From a checkpoint of a small transformer trained on Wikipedia: normalized queries and keys.
MLP neurons of a small language model. Each row is named by its layer, matrix (up: input weights; down: output weights) and neuron, and shows model dimensions 80-143. Each number is 128 + 32 x the weight over its row's rms, rounded and kept within 0 to 255.
Before each neuron's rows, "fires in" lists the words (lower case) most often at its 100 highest values on Wikipedia text that the model never trained on; "fires before" lists the tokens most often just after its 100 highest values on Wikipedia text that the model never trained on. A number after a token or word is its count.

fires in: "also" 48, "website" 15, "william" 5, "although" 4, "williams" 4
fires before: "o" 48, "it" 16, "am" 9, "ing" 5, "ou" 4, "t" 4
L3.up90 [139 118 119 140 103 138 149 137 115 125  78 129 170 116 119 106 154 131  90 117 156  62 102 115 141 168 127 116 137 165  87 155 163 138 106 183 170  75  78 115 143 111 131 146 125  76 114 122 146 151 105 116 132 104  93 147  84 119 147 141  83 157 150 129]
L3.down90 [126 110 165  59 112 114  65  89 128 117 122 137 192  83  97 136 118 145 128 132 175 145 205  89 137 156 127 158 129 102 133 154 136  86 106 116  72 110 149 154 160 113 197 177 134 104 157 126 121 121  82 146 112 150 102 153 129  93 135 101 119 125 191 132]

fires in: "school" 37, "most" 17, "county" 12, "association" 10, "schools" 7
fires before: "ol" 44, "i" 11, "," 7
L4.up997 [169 129 115 132 124 124 132 109 134  98 117 128 118 114 139  98  76  64 168 145 164  77 136 140 141 117 129 104 138 126 121 157 117 113 124 104 133 110 150 147  87  31 135 124 123  84 104 159 142 133 108 210 183 131 105 199 103 148 142 165 152  98 114  96]
L4.down997 [107 119  94 139 118 140 170 189 102 111  77 139 145  65 106 126 105 147 156  94 147  82 154 153  97 165 173 147 152  80 151  72 106 115 103 132 134 143 127 127 208 141 106  58 113 145 147 148 133 113 197  42 124 155 141  94  96 123 107  71 163 122 189 180]

fires in: "it" 48, "its" 32, "an" 5
fires before: "s" 36, " was" 17, " is" 6, "as" 4, " h" 4, " a" 4
L10.up335 [113 128  85 109  90  96 118  64 136  77 120 139  77 149 102 147 126 180 172  87 134 139  84 128 109 132  78 109 113 141  58 134  94 135 138 106  79 137 139 131  99 131 129 134 130  74 108  98 182 130 100 104 111  96 192 117 182 119 141  91 148 106 114 187]
L10.down335 [136 136  76 107 136 126 108 125 175 143 135 115 106 159 162 102 105 159 159 157 113 109 106 121 132  91 132 105 153  92  90  99  47 125 181 165 111 106 121 107 126 117 162  92 108 124 127 161  79 145  58 155 166 176 126 189 106 117 165 131 121 157 106 110]

fires in: "when" 21, "which" 13, "website" 10, "while" 7, "if" 7, "those" 6
fires before: "e" 33, " the" 17, " he" 8, " s" 5, " it" 4
L8.up633 [125 127 112 170 154 157 106 118 108 127 111 153 161 113 100 117 157 106 183 145 128 201 114 122 193 148  90 104 154 164 125 131  89 161 115 127  96 112  84 153 174 128 164 118 159 128  66 145  82 200 116 131 165 129 104 136 109 105  82 128 129  65 163  92]
L8.down633 [ 79 131 161 170 133 121 133 155 132  91 192 176 112 100 105 164 144 121 154 103 182  81 119 135 156  90 177 133  87 133 180 148 164 114 118 113 160 138 140 151 157 133  83 133  90 139 159 149  79 117  87 123 147 133 130 137 173 137  96 153 135 109 107 132]

fires in: "a" 21, "after" 14, "as" 10, "according" 9, "at" 7, "all" 4
fires before: "f" 14, "c" 11, "s" 11, "l" 9, "t" 7
L10.up813 [ 91 138 192 153 133 130 113 126  75 117 123 107 139 136 147 173 147 135  91  64 142 103 183 109 107 166 106 145 145 131 100 120 164 166 111 120 128  74 131 129 149 135 172 137 117 119  92 122  99 154  90 132 116 188 107 114 126  73  92  85  87 148 100  98]
L10.down813 [ 92 119 122 142 146  96 109 106 109 155  90 112 174 113 136  97 147  73 117  92  98 144 187 183 138 163 173 157 138 143 137 148 140 107 103 120 121 150 140 153  90 126 117 153  83 126 100 131 110 115 143 163 127 151 167 124 134  90 145  61 162 191 158 114]

fires in: "between" 25, "mountain" 9, "addition" 7, "mountains" 5, "mount" 4
fires before: "w" 25, "ain" 18, "ion" 9, "on" 4, "t" 4
L3.up564 [150 157 102  93  97 204 128 171 126 121 134 124 114 143 101 126 125 117 162  97  45 182 201 145 103 164 164 190 118 120  61 153 100 142 151 161 124 105 137 192 111 142 114 149 125 108 119 132  77 101 159  90 108  81 114 158 144 123 175 105 114  50  88 167]
L3.down564 [136 140 143 103 102 155 121  57 130 125  63 146 122 103 118 123  97  48 107 120 111 179 215 185 142 136 145 150  51 151  98 165 146  84 140  95 107  67 115  58 105 139 149 114 116 137 110  81 126 118 116 149 190 145 173  78 187 169 106 106 167 156 140 169]

fires in: "after" 20, "when" 19, "having" 9, "following" 8, "while" 5, "if" 5
fires before: " the" 29, " a" 8, " he" 6, " his" 5, " it" 4
L3.up515 [184 115 127 127  98 144 106 120 101 126  61 171 167 168 141 117 121 143 158 111 129 106  81 107 210 123 114 121 114 145 157 160 119 108 127 184  82 153 126 108 171 137 160  97 151  80 156 121 117  86 167 130 157  79  88 122 144 103 200  82 148  99 106  85]
L3.down515 [104 173 135 132 130 166 106 118  78 128  88 137 151 111 143 164 165 139 170  84 151 166 101 133 144 130 166 159  92 108 175 219 148 129  85 155  82  57  87 102 126 141 163 160  91 133 129 138 187 112  94 179  80 157 129 150 105 102 141 103  96  71 156 150]

fires in: "also" 32, "all" 16, "al" 8, "along" 6, "album" 4, "allows" 4
fires before: "s" 33, "l" 28, "b" 6, "-" 6, "ong" 6, "le" 5
L7.up579 [132 138 168 165 138 147 126 123  97 128 196  85 128 150  71 174 118 113 172  99 127 130  55 114 168 136 157 105 110  51 140 192 149 128 118 158 188 114 131 119 184 100  55  91 129  84 134  77 151 137 166  94 142  84 206 140 149 156 141  90 147 157 179 127]
L7.down579 [122 107 102 143 155 179  92  75 133 111 148 150 137 134 153 143 166  52 106 125 146 134 142 154 134  86 121  85 103  43 130 126  97 118 107 129 167 127 190  74 120 156 158 113 114  94 154 114 102  65 133  92 129 100 139  95 145 215 159 164 139 173 138 120]

fires in: "first" 45, "one" 5, "third" 5
fires before: "st" 45, "d" 5
L6.up877 [142 125 117 124 110 131 111 148 154 103  98 156 106 165 108 101 168  59 144  97 138 167 177  92  96 113  87 120  68 109  81 136 152 132 159 141 120  87  80 157 146 145 139 128  99 169 116 137 127 194 159 119 142 103 134  99 121 149 125 125 175 198 122 139]
L6.down877 [134  87 119 160 126 135 149 110 135 139 129  92 128 157 180 151 144 141 108 122 156  80  77 145 143  83 111  93  53  93 150 100 109 113 137 129 162 172 121 183 124  90 119 144 152 153 104  80  58  93 146 111 152 183 191 157 133 127 138 204 125  89 199 110]

fires in: "february" 17, "january" 16, "production" 6, "preserved" 4, "construction" 4, "education" 4
fires before: "ary" 33, "ct" 18, "v" 6, "ce" 6
L7.up489 [114 171 127 138  93 120 139 110 192  55 179 172 165 114 121 122 152 114  81  95 143  83  85 115 204 119 143  92 163 184 149  45 157 142 152 140 127 177 176 144 147 137 153 100 130 133 169 148 160 155  78  87  73 116  73 142 117 140 190  95 104  95 141  99]
L7.down489 [162 100 158  80 134 128 102  89 131  85 186 144 127 171  85 131 141 195 130 122 147 123  94 115 161 107 113 146  91 134 197  69 212 149 176 126 147 133 130 144 159 147  59 155 149 163 168  83 140  78 100 131 109  75 112 144 142 124 126  85 154 163 111 125]

fires in: "football" 12, "basketball" 11, "footballer" 10, "capital" 8, "military" 8, "highway" 5
fires before: "all" 33, "al" 9, "ay" 8, "ary" 8, "f" 4
L4.up770 [123 143 172  93 111  64 118 160 135  96 187  94 131 176 156 218 142 199 116 142  93 196 145 115 177 141  98  95 154  64 138 115  68 107 158 128 149 135  83  92  88 124 117 128 153  93 171 131 172 194 164 128 124 117 152 149 116 140  91 157 141 120 131 162]
L4.down770 [140 162 122 142  86 139  83 117 111 178 101 141 125 163 140 181 144 168 128 142 131 177  86 122 113 173 190 109 131  98  83  89  81 117  77  95  86  94 130  75 182  96 113 118 154 144  83 164 152 176 125 115 106 133 139 115 149 123 166 143 104 118 128 165]

fires in: "first" 16, "out" 13, "february" 11, "business" 8, "building" 6
fires before: "st" 16, "u" 11, "ess" 9, "d" 9, "ing" 8, " of" 7
L5.up769 [164 164 180 108  86 153 115 172 120 114 180 175 152 159  88  83 173 156 119 180  97 105 122 101 149 128 116 109  65  89 145 119 172 142 121 132 118 139 136 142 121  91 133 151 131  86 145 111 111 102 220 106 143 121 109  88  64 155 135 124 144 103  94 173]
L5.down769 [ 98  86 129  90 124 102 104 114 128 181  79 109  79 156 156 141 144  55 129  79 184  89 165 177 131  95 172 122 113 106 104  87 185 144 173 109 107 128 133 121 132 160 106 137 115 136  96 122 117  85 101 153  99 146  85 144 120 175  65 104 138 145 186 118]

fires in: "football" 23, "footballer" 10, "baseball" 7, "average" 6, "basketball" 4
fires before: "all" 44, "t" 7, "ag" 6, "s" 4
L5.up731 [ 93 198 162 116  53 120 159 158 116 138 161 177  94 113 142 109 141 113 159 189 155 129 125  85  81 154 195 100 142  89 146  60 145 150 106  86 163 157 109  81  92 149 103 121 145  85  98 139  95 181  84 105 130 108 140 120 174 126 139 195 107  69  91 151]
L5.down731 [ 56 162 112 121 138 144 151 155 135  85 133 154 101 104 158  94  77  78 139 194  97  68 122 131  75 117 141 110 131 106 130 135 155 156 134  66 188 118 114 151 147 147 126 121 142 126 139 159 107  62 102 184 118 126 177 152 118 167  79 196 151 181 104 118]

fires in: "this" 22, "through" 16, "than" 13, "three" 13, "those" 5
fires before: "is" 22, "r" 21, "re" 15, "an" 14, "ou" 5, "os" 5
L7.up500 [ 78 118 165 128  76 135 149 119  58 104 110  85 114 123 102 154 129 144 120 138 137  83 105 126 127  93 128  84 105 105 124  87  38  95  98 107 161 133 132 123 182  67 158 164 129  95 135 130 162 140 164 152  66 186  93 142 154  97 143 104 112  83 156 124]
L7.down500 [125  88 109 134 142 168 138  86  91 109 143 116 105 100 100  99 166 142 145 139 129 102 173 147 110  96 127 128 151  55 186 132 151 104 100 145  97 120 199 117 173  81 168  91  92 130  71 112 133  64 157 155 142 115 170 138 109  99 133 118 136 164 151 153]

fires in: "international" 23, "years" 21, "york" 12, "year" 7, "you" 6, "young" 5
fires before: "ear" 28, "ation" 16, "or" 13, "al" 11, "ou" 9, "oun" 7
L8.up724 [157 166 174 105 101  94 161 119 147 163 169 131 166 149  90 107 161  97 119 100  38  58  96 131  55 171  98 102 104 103 168 159 101 120 146 128 187 173 108 143 129 124 121 164 123 164 140 152 130 172  39 152  93  96 139 177 104  99 170  85 160 138 114  96]
L8.down724 [132 122  92 135 164  92 138 110  88 162  62 147 196 126 199 120 126 110 121 155 210  99 171 151 104 152 197  85  78 100 105 167 123 126 128 129 112 157 148  87 184 128 116  83 113 116 111  62 145 122  70 113 141 158 164 130 101 104 127 169 148 132  90 175]

fires in: "between" 22, "also" 17, "october" 7, "ohio" 4, "western" 4
fires before: "en" 22, "o" 21, "n" 15, "ber" 7, "a" 4
L8.up915 [175 155 132 136 109 174 113 120  89 130 114 128 179 120  48 132  67 167  67 105 124 140  90 145 125 158 125 139 119 101 118 151 182 134 170 118 117 135 180 146 160 122 127 111 139 105 102 116 125 109 154 144 161 134 147 154  80  82 108 119 108 148 171 124]
L8.down915 [115 151 132  76 140 156 133 119 177 139 150 107 170 121 145 126 145 145 149 113 140 124 194 145  93 107 162 132 175 134 127 103 160 116 123 153 160  80  49 128 140 189  46 139  97 145 125 155  53 158 185 116  88 157  95 162 102 146  90 166 124  88  58 133]

fires in: "also" 48, "to" 19, "radio" 10, "world" 9
fires before: "o" 58
L4.up73 [154 137 119 159 153 178 171 197 111 157 131 118 121 112  85 123  59 195 100 131 155 131  99 102 116  95 121  90 164 117 175  93 158 115 174  89  67 123 147 114 105  60 101 113 106 118 137 141 169 152 126 137 161 177 105 118 109  89  78  84 125 123 131 147]
L4.down73 [167 143 139 138 147 189 101 188  98 121 159  79  97  81  88  80 123 144 125 170 153 118  68 138 102 126 107 145 169  92 156 127 182 148 168 162 142 137 173 191 148 114 114 110  57 108 174  85 162 150 145 126 149 137  91 133 120 168 193 133  81 166 151 135]

fires in: "also" 49, "association" 4, "about" 4
fires before: "o" 50, "il" 7, "em" 5, "oc" 4, "t" 4
L4.up415 [ 71 147 119  67 122  91 122 115  85 154 151 154 116 138  78 148 127 135 135  81 145 175  85 127 169 167 141 186  96 119 105 110 109 175 118 236 137 136  87 164 132 121  97 144 155  76 169 132 135 153 141 186 125 127 139 136 115 106 122  83  69 159 108  99]
L4.down415 [164  86 135 151 136 156 111 113 181 151 111 110  87 150 151 110 121 112 144 125  99 126 132 138 137  62  89 171 134 106 160 184  81 183 100 207 115  91 157 104 161 134 104 173 118 136 141 158 158 127  92 186 121 125 191 141 115 111 134 125 111 119 166 129]

fires in: "also" 26, "all" 20, "al" 6, "alleged" 4, "album" 4, "style" 4
fires before: "l" 30, "s" 26, "le" 11, "-" 6, "b" 5
L7.up162 [154 180 116 138 110 149  81  86  71 161 128 125 139  78 133 184  94 128 150 108 167 154  62 171  87 116 137 100 158 111  80 191 172 124  88 121 131 130 162  68 104 118 150 108 116  74 115 112 151 153 168 110 117 107 158 131 174 134  98 109 144 135 117 105]
L7.down162 [136 185 170 128 153 133  67 120  88 112 151  97 136  98 139 145 180 130 151 167 192 114 102 160 128  71 149 116 141  76  88 146 131  94 174 113  93 141 208  79 139  77 109  99 117 119 105 107 101 114 123 126  47  80 154 111 152 137 118 118 154 150 109 114]

fires in: "american" 23, "state" 19, "both" 7, "office" 7, "mexico" 7, "america" 6
fires before: "an" 25, "e" 8, "h" 7, "o" 7, "a" 6, " of" 5
L3.up167 [173 145 114  52 124 115 136 113 106 217  95 123 176  81 101 102 131 148 139 168 158  99 153 167 154 112 142 167 128 121 123 189 137 134 136  90  85  92  69 124 138 115 103 149 127  70 176  74 129 139  93 144 181 135  96 114 129 155 170 149 136 155 119  83]
L3.down167 [132 103  82  96 161 147  92  82  96 142 186 108 144  87 145 135 119 129 108 150 107 115 155 163 115 109 159  99 153 129 112 151 132  89 106 114  98 141 133 115  54 161 148 103 186  99 117 157 183 124 122 175 150 134  94 141 120 173 144 144 190 148 100  60]

fires in: "an" 37, "not" 9, "any" 6
fires before: "ot" 13, "y" 11, " " 8, " a" 8, " in" 7, " o" 4
L8.up467 [128 131 145  53 110 107 128 109 140 105 156 127 129 179 255 115  40  74 131 120 129  91  90 116 161 177 146 147 154 118 107 116 176 109 166 157 168 131 237  82 124 125 174 100 170 133 131 193  91 176 118 148 154  63 159 142  99 129 151 170  94 108 130 141]
L8.down467 [134 132  95 168  96 139 115  93 159 100  86 135 109 163  70 135 116 129 161 145 138 125 116 125  81  79 125 146 186 113  91 118 152 135  85 102 110 142 108 133  88 187  85 173 174 183  94 170 137 118 125 143 119 140  87 213 110 105  72 174 181 248 108 148]

fires in: "national" 26, "university" 24, "championship" 9, "labor" 8, "championships" 7, "labour" 5
fires before: "ity" 26, "h" 16, " |" 8, " C" 5, " P" 4
L4.up703 [170 147 154 115 121 163 181 105  85 140 153 121  65 127 130 123 160 183  74 176 189 141 133 119 114 143 103  52 148 128 161 114 141 101 128 104 112 103 104 142  81  70 145 105 128  89  95 153 105  89 118 153 111 134  99 138 123 168 140 115 103 138 145  99]
L4.down703 [128 134 150 151 149 154 139 172 132 163  55 127  95 126  98 185 132 104 159 155 136 133 145 124 127 149 114 139 150 128  95 145 157 176 134 134 103 107 150  91 177 138  73 117 132  89 139 164 104  84 163 113 139  86 103 111 131 119 109 112 128  95 203 206]

fires in: "who" 30, "which" 29, "version" 7, "instead" 6, "while" 5
fires before: "o" 33, "ich" 29, ")" 7, " of" 6, "i" 5
L5.up371 [186 162 153 105 125 139 117 127 144 154 139 145 133 118 126  62 112 138 133  79 167 100 107 155 124 111 118  81 146 177 129 114 170 149  82 115 141  63 107 175 117 110 130 177  83 132 157 106 181 177 127 125 152 144  93 160  85 130  99  80  67 147 116 114]
L5.down371 [ 99 110 163  97 135  98  70 170  97 131  97 148 146 171 129  76  95 132  74 110 130 163 181 110 195  94 141  99 135  88 117  79  72 117 197 159 102 152 167 120 141 121  79  96 143 127 138 124  99 116 156 151 171  95 149 115  93 118  85 156  95 142 148 135]

fires in: "history" 22, "japanese" 11, "as" 6, "historic" 5, "japan" 5, "list" 5
fires before: "or" 36, "an" 17, "f" 6, "ing" 5, " of" 5
L3.up91 [122 128 183 116 111 157 150 129 131 113 164 139 150 164 125 140 128 142  76 196 139 114  64 100  71 178 159  99 125 155 154 142 125  96  97 145  93 134 130 108 122 164 128 145 103 135 101 123 147 144 142 130 114 127 139 127 108  73  96 194 169  99 130  45]
L3.down91 [121 104 132 121 137 141 109  99  95 175 138  98  95 157 123 151 121 148  86  96 105 178 169 127  88 159  59 106 136  99 181 128  90 142 121 112 164 172 100 143  80 162 184  99 141 158 105 109 138 120  76 138 132  90 245  93 164 161 116 102  92 125  86  95]

fires in: "york" 23, "john" 20, "year" 9, "royal" 4
fires before: "n" 37, "or" 25, "ear" 11, "al" 4
L6.up923 [185  86 120 129 111 106 140 153 131 135 141 156 174 133 168 120 109 152 122 158 139  72  89 108  83 118 107 147 208 123 115 164 186 139  96  69 113 159 130 179 107 107 123 108 135  95 105 120 117 100 101  98 103  47 135 145  18  70 179 151 153 123 102 129]
L6.down923 [ 80 134 128 148 106  98 100 142 101 150 128 128 150 143 160 132 170 153 133 118 105 108 116 158  98 155  84 141 177  73  99 124  99 105  98 151 148 132 134 170 217 147 136 149 165 171 115  85 191 115  59 131 141 154 110 174 167  94 107 175 142 119  95 115]

fires in: "after" 15, "a" 13, "as" 11, "according" 9, "at" 7, "all" 5
fires before: "f" 15, "s" 12, "c" 9, "t" 8, "l" 8, "n" 4
L12.up351 [124 162 151 163  75 123 100 124 138 120 109 121 170 104 165  84 151 158  77 112 129 104 138 109 181 167 149 103 113 116 104  93 123 168 143  90 105  92 134 133 109 133 149 135 114  94 111 168  85  85  86 114 143 186 174 135 152 111 121 153  91 117 126  96]
L12.down351 [180 115 139 145 134 160 129 159 130 101 136 175  55  85  66 142 109  37 172 181 142 178 144 155 217 124 120 134 115 141 165  72 125 108 115 111 138 118 172 141 146  93  94 129 126  77 125 147 119  84 117 207 148 163 157  77 124  90  95 107 141 141 129 124]

fires in: "also" 45, "two" 8, "this" 4
fires before: "o" 53, "is" 5, "p" 5, "re" 4
L6.up426 [ 54 147 188 102 112 101 149 114  96  80 127 100 167  97  96  98  89 169 116 170 173 186  89 166 136 126 133 116 160 132 178 158  98 125 135  99  78 107  55 152 122 114 142 170 113 110 133 122 176 132 115 155 151 108 158 122 140  82  57 130 107 121 143  94]
L6.down426 [141  89 165 144 122 128 128 119 104 133 112 138 146  62 109 162 140 141 141 155 146 193 134  88 114 123 144 167  89 151 164 128 122 123  99 118 112 119 105 213 113 138 128 137  87 159 100  73 134 125  91 107 135 145 133 129 170 117 135 170 175 150 117 129]

fires in: "through" 16, "would" 14, "louisiana" 7, "although" 6, "louis" 5, "though" 5
fires before: "gh" 33, "ld" 22, "is" 12, "t" 6, "s" 6
L4.up265 [118 125 143 146 122  63 134 168  75 123 187 123 141 140 117 126 130 101 136 132 155  68 141  96 117 136  90 124 104 131 184  89 154 129 179 138 138 109 122 113 150 155 129  64 181 161 126 121 119 190 101 195 102  90  76 109 232 104 100 142  90 124 118  96]
L4.down265 [111 130 177 110 176  96 143  88 166 123 101  93  56 116 166 188  98 103  96 134 164 127  72 121 139  56 117 120 127 103 162 124 120 157 142 148 208 101 107 119 163 125  87 114 167  72 109 126 114 179 122 148 106 144  83 119 107 183  78 152 157 152  77  94]

fires in: "years" 26, "year" 14, "younger" 5, "youth" 5, "you" 5
fires before: "ear" 40, "ou" 12, "e" 7, "oun" 6, "un" 5
L12.up259 [119 126 117 111 109 132 184  71  59 116 135 144 119 107 123  93 178 111 126 110  59 129 147 147 111  82  90 108 113  74 146 127  93 124 120 121 130 123 149 160 111 131 156  88 169 143 154  92 113 104  55 118 152 114 174  97 151 118 123  95  92 147 138 129]
L12.down259 [166 147 126 110 124  71 169 109 124 201 159 142 104  96 113 139 139 120  89 129  99 119  54 147 120 125 186  69  98 126 150 130 135 128 125 118  66 117 123 140 132 155 100 162 116 159 114 166 106 170 135  86  87 108 127 112 156 108 149 170 112 131 124 134]

fires in: "born" 20, "years" 11, "first" 7, "you" 6, "young" 5, "year" 5
fires before: "n" 21, "ear" 16, "ou" 8, "st" 7, "oun" 6, "es" 4
L8.up757 [156  93 124 107 157 146 140 110  96 178 136 145 153 118 158 112 100 120 105 139 137  81  92  93  80 162 124 110 121 147 162 137 173 120 171 136 152 117 156 202 119  67 146 147 151 114 109 130  92 123  88  97 163 145 106 132   0 132 126 131 156 134  97  95]
L8.down757 [ 95 119 151 180 139 158 116 117 141 100 135  81 162 104 108 117 100 180 166 188  54  80 108 160 113 162 146 127 133 111  74 130  84 117 170 151 152 166 145 110 173  97 116 114 175 136 115 132 111 111 141  86 132 118 127 127  93 117  92 160  67  79 157 130]

fires in: "it" 63, "its" 15, "this" 5
fires before: " was" 17, "s" 15, " is" 15, " h" 5, " s" 4, " w" 4
L3.up174 [ 94 126  89 100 115 170 140 128 105 130 123  76 121 132  91 133 128  83 154  44 107 107 111 142 117  65  89 171 130 172 114 139 146  97 124 147  83 136  44 118 162 140  84 144 166  54 145 136 139 155 132  90 164 150 163 160 106 105 121 168 165 102 159 162]
L3.down174 [101 115 109 123  76 148 112 179 178 126 100 140 118 177 104  96 150 153  95  95 152 107 126 127  94 146 161 165 110  96 141  52 145 120 151 114  92 188 135 155 115 125 122  87 105 137  73 153 159 107 137 164 133 135 130 135  91 116 139 111 194 116  95 115]

fires in: "december" 13, "western" 12, "august" 9, "october" 9, "company" 8
fires before: "ter" 14, " 19" 13, "y" 11, " 202" 8, "h" 7, " 200" 6
L3.up744 [111 151 145  68 127 115 182 115 144 111 103  98 142 149  86 127  86 179 107  87 120 154 113 118 158 134  87  89 142 110  95 111 121 116 142 161 142 134 122 202 151 169 109 144 117  99 191 162 171  70  10 127  56 119 134 113 110 187 155  52 123 105 119 154]
L3.down744 [169 138 110 105  92 135 185 126 132  41  92 143 159 108 127 173 116 144  98  40 107 136 116 125 187 163 108 115 125 137 138  94 150 107 119 104 142 167  71 132 179 131 133 159  95 127 125 159 101 102 100  73 127 156 115  78 106 158 195 155 145 109 120 135]

fires in: "which" 26, "who" 20, "while" 13, "what" 10, "whole" 4, "white" 4
fires before: "ich" 27, "o" 24, "i" 13, "at" 12, "it" 6
L4.up398 [119 129 143  57 148  89  73 133 111 180 153  85 178 154 141 105  98 137 142 119 112  77 114 159 114  45 163 100 164 145 126 155 150  59 150  72 114 126  89 148 143  82  62 170  80 133 124 134 119 174 102 163  93 111 151 176 118 159 111 137 110  99  72 117]
L4.down398 [157 113 127  75 190  90 137  93 127 128  99 116 100  98 160 136  92 121 101 181 160 116  64 112 135 142 128 122 108 223 127 160  87 145 100 101 131 158 154 143 163  97 159 101 104 164 178  87 138 130 123 171 115 144 124 171  59 155  49 110 111 187  71 150]

fires in: "also" 35, "all" 8, "al" 6, "allowed" 5, "north" 5, "norway" 5
fires before: "s" 37, "l" 17, "th" 8, "-" 6, "w" 5
L7.up773 [ 98 132 126 126 117 191  76 112 124 157 139  80  96  99 167 193  94 151 133  91 115 151 125  69 157 137  66  83 180 131 144 118 117 111 105  97 149 132 118  78 171 130 139 104 145  80  91 116 146 128  73 136 149 127 119 139 112  84  78 107 180 196 149 137]
L7.down773 [182 122 135  94 102 128 127  80 147 110 101  80 121 148 139 137 135 105  42 196 100  90 149 169 121 131 134 112 110  73 103  88  54 155 172  95 147 125 137 131 196 124  93 114 142 169 124 145 113 121 166 139 111  80 150  80 113 143 126 186 136 161 178  90]

fires in: "in" 52, "october" 8, "july" 8, "throughout" 5, "tokyo" 4, "december" 4
fires before: " the" 22, " 19" 8, " 201" 7, "d" 7, " 200" 6
L5.up11 [148  87 133  91  89 140  92 173 100 141 204 104 125 123  94 143 115 125 134 118 104 161  90 166 210 150 110  86 139 131  98 120 116 142  98 117  95 166  89 135 127 152 144 147 102  84 147 125 151  48  93 154 139 121 143 127 121 157 119 174 128 122 122 124]
L5.down11 [130 144 125 145 162 134 192 116 113 197 122 112 145 151  98 134 165 170  49 158 160 121 122 161 173 166 145 109 126 165 137 134 138 103 163 146 121 178 116 133 163 126 131 124 132 101 167 150  78  71 108 132 137  91 103 107 239 144 109 177 154 143  60 188]

fires in: "american" 28, "april" 14, "september" 6, "synonyms" 5, "america" 5
fires before: "an" 34, "il" 19, "t" 9, "ic" 5, "a" 5, "n" 4
L6.up841 [153 141 141 133 153 124 165 151 131 157 174 138 123 109  91 192 137 111  94 104 113 148 126 120  91 138 159  95  81 124  83 172 126  86 125 102 113 158 131 179 130 137 156 153 117 151 152 142 171 115  63 106 161 119  76 101 127 153 142 158 109 181 130 115]
L6.down841 [134 102  88 129 184 109 149 183 116 111  68 125 144 129  75  79 180 177 122  84  56  84 132 138 105 106  93 142 146  94 124  82 130 161 144 164 140 128  84  48 116 101 128 147 153 145 144 181 128  87 127 169 200 129 153 101  92 202 142 114 126 118 109 125]

fires in: "however" 18, "website" 16, "what" 8, "known" 8, "how" 6
fires before: "e" 34, "n" 8, " The" 5, " s" 4
L3.up310 [131 113 108 104 127 145 113 184 128  54  97  59 161 188 110 134 113  95 136 149  91 106 146 110 109  98  90 100 189 162 129 155 123 152 122 163 171 132 197  73 113 106 161 120 179  86  91 208  99 127 132 120 147 111 106 103  90 139 141 157  81 142 162 115]
L3.down310 [118 169 146 135  73 157 149  99 158 145  97 103 160 140 155 165 102 135 132 149 122  58 212 132  95 142 158  65 110 141 157 171 104 149 113 121  74 115 137   0 129 136 145 149 121 146 103 151 128 109 133 118  97 138 112 139 150 123 127 138  88 112 112 142]

fires in: "first" 31, "1" 23, "10" 6, "12" 5
fires before: "st" 31, " |" 12, "0" 7, "2" 6, "e" 5, "y" 5
L8.up453 [150 110 151 127 143 135  89 105 121 181 104 155  93  94 137 137 153 116 155  92 112 143 128 141 126  78  88  77 101 153 115 142 113 110 146 134 149 140 120 116 123 102 159 143 160 138 113 132  68  94 111 113 137 205  99 107  97 182 150  87 131 180 116 115]
L8.down453 [185 106 153 141 145 178 120 128 156 116 163 178  59 186  69  82 115 129 115 147 183 143 100 123 168 124 176 164 125 116 134 128 117 126 161 106  94 145 133 131 107 129 110 105  63 113 100 113 108  98 148 195 126  38 157 150 114  72 136 173 111 147 127 148]

fires in: "of" 71, "different" 5, "chief" 4
fires before: " the" 26, "f" 20, "t" 7
L5.up382 [148 139 145 145 159 120 111 104 124 109 101 113 143 119 104 133 105 132 106 138  81 168 155  90 148 141  63  93 143 197 175  60 131 194  76  94  95  92 164 158 115 140 169 115 155 178 109  98 138 190  74  87 132  82 146 160  94 116 100 100 108 130 140  77]
L5.down382 [140 110 103 147 144 121 150  97 142 130  69  98 152 156 166  82 106 178  86 102 121  72 149 195 197 107 122 120 107 177 176 141 216 138 154 152 129  97 163 188 140 149 129 101 171 167 125  96 155 124  99 101 107 182  81 127 114 161 121 159  72 152 119 102]

fires in: "october" 19, "japanese" 11, "also" 11, "japan" 7, "personal" 7, "round" 7
fires before: "o" 32, "an" 19, "on" 14, "le" 4
L6.up295 [146 133 145 128 128 106 148 126  78  75 107 146 163 119  65 101 116 182  83 128 140 168  68 153 150 131 141  96 111 123 144 143 132 178 107 161  53 133  97 153  91 163 165 122 107 120 126  86 133 155 106 101 132 132 111 118  86 133 133 107 140 150  70  83]
L6.down295 [158 178 145 145 140 119  74 149  70 121 111 128 115 166  78 124 135 230  87 166 168 106 153 138  87 141 132 174 119  93 104 113 109 121 187 195 129 119 154 144  76 148 140 143 161 129 115 135 124 166 181 162 159 135 103 125 142 177 140 102 135 138 119 140]